config.yaml
n_layer: 13
d_model: 384
n_head: 3
n_kv_head: 3
head_dim: 96
d_mlp: 1024
vocab_size: 17141
activation: "swiglu"
norm: "rmsnorm"
norm_place: "pre"
norm_eps: 1e-05
positions: "rope"
rope_base: 10000.0
rope_fraction: 1.0
qk_norm: false
attn_scale: 0.102
bias: "none"
tie_embeddings: false
parallel_block: false
init: "uniform"
init_std_qkv: 0.022
init_std_o: 0.00497
init_std_up: 0.022
init_std_down: 0.00264
init_out_by_depth: true
optimizer: "muon_variant"
lr: 0.00571
lr_mult_o: 1.5
lr_mult_down: 2.0
beta1: 0.95
lr_head: 0.00474
warmup_steps: 200
schedule: "wsd"
decay_fraction: 0.66
decay_shape: "pow"
final_lr_fraction: 0.0
batch_tokens: [16384, 32768, 49152]
seq_len: 384
doc_mask: true
train_tokens: 474800000
steps: 14665
dataset: "wikipedia_en"
MLP neurons of a small language model. Each row is named by its layer, matrix (gate and up: input weights; down: output weights) and neuron, and shows model dimensions 128-255. Each number is 128 + 32 x the weight over its row's rms, rounded and kept within 0 to 255. Numbers have three digits each. A neuron's up and down rows have the sign that makes its largest values positive.
After each neuron's rows is what it responds to, as a language model described it from the Wikipedia text at the highest values.

L10.gate579:105088140157175071135158167198148138108179187148168144108117187124111124078159107142066175145128107082142107151114122143056106121177199179124136114098097101171111113130127162127127103126074160191137123105182066177213158117129132140135123121091096154133104098186190128077165113124101137116215128166097128108100109108096124136187157104143125138156122126152161123148158137083077165142214
L10.up579:105144105119136138112098060119195097090151171123082130123121111159098124074152091130115169165117124109104182104110095129168130157171155087101130176107128101163115154156155159134145082139096131182068138116119126088139120131118138179130116145155088150117167132158144144188119070160164175139091160190129131126177103079088113084174118114131153077183183098083102157109151154076127126080155
L10.down579:157131102142089149161140147223138133167123088060171159086080150164099083090121162144162126112104146126190134110122115175097168149124148139116113112117120103107147134111161138104105171139074172140113141133115120166127137166107135122129076095133156102112174076157140193133213083145107154179107107144183121092158097145077129123109060119107130085119123116065110181106055159095184119080118
Responds to: Before head noun

L6.gate199:120112139123100117136122168090160187118111166100115152160172118087115133141126154104131126130118091118098160073143078053122055163142219131133079156082096143139169167124157157108206167155148144095126161093105135101099097167112069140142108113104051170117157076119171104094129097115088150192113112143116096142146130112128119138137127168092114099103063129112125089125140158106169143078076
L6.up199:138127164136060109105163060123073069115230136126134154163108086116154114123080150131156121211186067066108107052123112177097141101097127168127128080152059108106077153110096156119163120070132201126131170110161056120067165170137100082093162129094126119090090064098144136125097103142085123145085139124111163156164095069094125140132107170138142150107130161129096127088161101141154168103112
L6.down199:145153076143145107110104095124133115138130094130103129103071126111090136168103145140191170176132149142095127075121127106088134085138107183160104113088097141090081110088125066089076124124130170169140098093117142149064085158160153168119083128163155152136124195144133177146090131137120126146124077130125153087109097138095141153102161129088110081108091130162128118100101072128165126098117
Responds to: Table and list separators

L6.gate728:114141147139127130061121176124118120149120082179164190151147089165110142114130082082144118106145126160160132062134165118121097129083106255140132066113157158122097186078138094067178169143112088111158108154111167118155121175134155166118127181132125117132106145125159074114123130091127135124112148173133149107141083173130156158183046171123122170122123163146156118135111156075104152186115
L6.up728:089159114155158140097084108145089154108143157153107139144158155100154050072115145126105066121161122100105085119130091131112145124138162098154143171117130119085126112138083095054157146100154130154094099102159072142162141057109106124075075055144097151111157154101107131136120120141157097140134111125115129100162081140128055129127157155121169172095187136116132123096157145131159195091147
L6.down728:143167119179158078059134160133125183196189102111122190133133134060077142180165169127087080163083098151145129130102139084136147067067141108132138127138139153197160168124209156116136175171134145137150184108099224125113090187122202185121137142137126114125106194138164113132099104136089145141112143135146139137148111134076160154147100076163160078120098119161165119147164160096132123157115
Responds to: Mid-word continuation pieces

L7.gate697:134118116148100169117090153158136132141067153110176092157200087096176121170121077146105150145133181132175125083111086063060116149142153091156108153164048162154096142159116140124124109109083112106117130109082108106086145107120154165100078104137162166156135109128160139110100079095131122153092088196092125140172098117128139118106158072095091129171086121095135125152157086140173067116112
L7.up697:080141097159125111086135104103104105155145114154184098139142133099149108133110087137084138165152113079151131111073146151128114075051105134160131151085124125072156135183079159104061123096117108144052117125160136118158155149127201079122127128184147133093117151122098195116046120147104139089105155112158130165138122087072110138179138135179143146142073132138106096141099125125129108090104
L7.down697:157168113130117142097102074139080091158105159091104080143132095078124158154122069101142153185125155101112135111152106107109050096066149183150139115149096165169127132105101117087166143087231122105107097134165107119062114138145205112112182093184198130161072153104137160174079130161158160125128124093163120138142128130117079064101169124173100064143154132198169117140143126099131138084170
Responds to: Optional plural "(s)" parenthesis

L10.gate792:176182129078139136115189159139121145158153154129125128128124113128132068135130137180144160147094166100161159073082111057039133113103139108142105070179140141157139150140138126095131193081110116167132175108083144105132137149139071078086109125184147131091125152097079132070117122182091115083134070108155153101118176100046122131155155140082168165176129125147123081119091092123130122099170
L10.up792:148082165198080143137133136075131140156148108091135114094123131154157140083131113087122100137156125138115081168069139154082189139128187034175132135169178162185188105136139095156114076169112133116077085122109150139190130076112096099164163119111176104110125149172170088139117111173068133147096137139132130084195124076173140165097118255179122111158122125115114099094106096064135166095092
L10.down792:106165107102104149123126112082094164196121140195158095142068117091080087117128156119111108182124159106104103170146145161136144131163131096149061071108151116092178107162171121153138142096161154089131127143088160152130136144054119122135057113076174173103134137184095148093083056118143107096131147093164110101144111128176124105167123160149123165164134125175139218156100121156117108188188
Responds to: Before an object phrase

L7.gate486:136095111215090114119126160106166199151132161144117167138078124078106152066061114137166158143088112171137145138132136106127124161056134153161119107144168144130128109145134140177147134128141138139059135112105185117149145135124087110156130153139171117146144102119150150133193086138126135114154095142186094092126099134153065156112118114166106077164140115117097112155105126115081127107110
L7.up486:189152141159131133146114090128146132122187117056152155080114139086085153094100137131167114155095152176119173088209110118123146107076135104142094114126143162138127171123134121119121119146095114116063090073111163157148139120157141086085143130169146175110200165111093104114082152134119202127167091128164122121148138134128161145095149151088134087087153118104166058083098118127156088120130
L7.down486:190154139163128143121113105156133125149139094131152147131082152107080155076105090123068159145167188137148138170183143144126118054146129121113093071076121080152079058146188116114118149083149152070042135127126202146120140125154157134126104095126151122138179160175086193087118140134095119108120112080129067083106107093120184111165111147119143124136108098104121207125129133169138098110118
Responds to: Outcome-linking prepositions

L10.gate124:115102137111105154144176082139139176124136143149138111190059103152144116187156123088125217104147102131040169112086128146172125087124173170115093109159126128205085102129100092107125170074080139136143145074106147126179136102148154139108092130127115111131101122142150070134126132157106152129091135120134089128137130140173109118185067113118172120157094140128132126052068129100131086141122
L10.up124:111107152112149123140123111166161085152168101129082062098091118178161191149150123075113096146111091132072143109078111156138089068112123100111132120127083168136124119125134167140172077180125105108131124106155138088077115103129106131094079171051181130134171106119123072033090172108084123105161126095123109108111162118137101123092096136101153119144089092142142150080124095113156082141110
L10.down124:083194135162128112133130071153186165153169118136146139083159131157103092139087073126134094142108100102075156140113133141177146119177145113156075153085123086106125187122152084132105074172072155177127142114126153134133170110110095104144118096111157140155118137116132141127143151168131195040150156148088148153118143128122149113100147144138125112130091080146161112052105110127114151087163
Responds to: Sports team names

L6.gate867:121159128156087093107057168156153145113112175093130139061089126137115165121116118188137082168143148179133067132113086152129106087143165120114120135126128139160104180128192116135165093088164139070084120110101115132194099123113154130112098116062076082125023143118108130160180133126080176160127107175129103162085065124145086136108146157089184148143083107091081141171110154139096160157067
L6.up867:161103147135137168137091146114069144116115154140094147114163112153164071068150133111119168132093140101151111114153108081125115173079167145158087128098158176165076145099146167051166121151094154121174182142135102151080060131119129118145070138140124143121115165074095100158141122143136193086121176131087178146048106139136145105111140174122161153090158141127125101148092181080172056101073
L6.down867:102199152123147102112127115064095142191090133109154153131118076063080102168130148182160128151153175175174105121087121128180108154108149116112114150093153158133134115107151078115111088146128090172108184102075134141151120065093172097151133123171103127169115194104122119134156136129150131135136085128125084136167098170177131143092109141177145168090109154129090089112121103111136168157127
Responds to: Copula prepositions, mid-word pieces

L10.gate976:081094127166135186118172167091093155155158125119104113110168153078110104170100082123092117161085122115125131092139078133109107140106122165124094127137175183141071091099164125107127112103145077114154168101137128101193134093119119120045141112148145071104067107122176135122100149140126145108127121114141131130105119141171110125134130115118142113157091156187108117121119080094114113128204
L10.up976:178143093124184163131148205116108142173157174123142137091183146083115143151115118144096156201147105166166105112142107160122100107101142116129126110134111112146132169153154097130133146129189124123115188126087150137130074107179136126091121199156124106069101110134161105110085128164111189126138127137112129184155109108173078149077164121060097104155122111103132106128109140120153162101114
L10.down976:104165116125091116162129104143187136138175099087124068104176088093071103155085103070127150163133141146176059157158116110123136155088104126116143165051128172125097158097166151126136127103115153155132125150106144083130146124090162152123100104128126106095103137134123134065105146137165104065109082092109153195190143160187111108122193130077115099120138121155125131132161114137103183151128
Responds to: Word-joining punctuation

L7.gate782:122127136105168113151166117176156136146113096205158147144141166132090163097086134200077126112077164059146098142135112189084061121139090167135090166089121103152109083162138130110087165073084129121163119178175142124095126199143195108096187137106077110098105161134146093135117131060111127131129133160178141177112163192148118177145128155151217128134100156212104141125142135136145165130125
L7.up782:074109199098187141173137156130142095063146075092149143105131178089133118120131070150085181128126101140132131151111102107155124145163109109097148151116156074139183074074138133132124191082134053168128160161120158124121117102109125138176196138129112133103129210121170171110128132070197162128124139155176111184187150122136108127158091082143101121075151111178117160138179131093139119100097
L7.down782:162114168108101108175114132167071122091169124136099062106075153113113045098115091143055162120157146141144097114132113096154123150132221167189087133167142147129138133141141120113137113186090178104107163120098155035094148151156119097157053074085166141100100108130156171099192076138163147214133133120086131091174074103134132118167173080134103117105175160130167146140147115081125099197103
Responds to: Mid-phrase connectors

L10.gate742:131121069137186164158173145082199106102106130164111061092142124184129151107154075109130097138208070158183110094128148094084087093143131103141139211120173132145173129139116122158107120123106194171132120120135143139138160087138126162091145134118107071124154055106122160122114192134152113151159165147146080172113094134126162103170140092160196147152063151100141142218188161147096107100100
L10.up742:093144140162115114136128119105149088152141083065144128083129099121123151146182091180133152131123170153124104140175086063084106162150176146087126141152109159146137120111170128099164115084191114176113147125186080109110181172138106054103115121148107105145131119168145135148126158121141162147135115156122106115131080082163126089157109111106142110104172116081100129139182158113138149085119
L10.down742:113080175149094093079151190139151123122103143142139137102163117129158133192114194111113102144108168183123090145142135093069125075207091148148072114166111153147186115096159158119144147167184151169161156143165100117170090185136100116119123173178099096157151096163145096139127139121113113142163077128146124150117063125178120097202093113054139143145074187103110117169146105094074117130089
Responds to: Surname-initial name fragments

L6.gate532:102159164101131118131029108126120162065134106131140198113083116130133194098163149141102113139142156149106074211094107118107141099096101103146130200137150156102157181189135140105111188216120099158111102134087114148113124150128094127118156139052105133120103111119182165113104146118160161133097088129183128124145142158079109099121149133116169119121108141112127140122151149114106096114156
L6.up532:105117112147111118155155146139124101047091129179202097112099140146071120162149091073111103116064107149105110132128132151179112158175169155138148179145122095144137056115106159137158058151093085136146178092093153185103133088128073101114106175150104144158200096180151205147163137131144124102155096107110137049181091091156139119065122164073190203125124099127136147159128139165184109129150
L6.down532:094148156110127131118096134192176142070116148150088108165163146087190124163177089131127136112140131107138114134164139139172164174157130139130131196123148178180081212123119140069083138134157124130134105099144157086076157129133187166134166062080057160164169082140166085064131165119129114122105158079146127167108105110088066142111065170193114098137082100138117146125116115154155142130151
Responds to: Coordinating conjunctions between nouns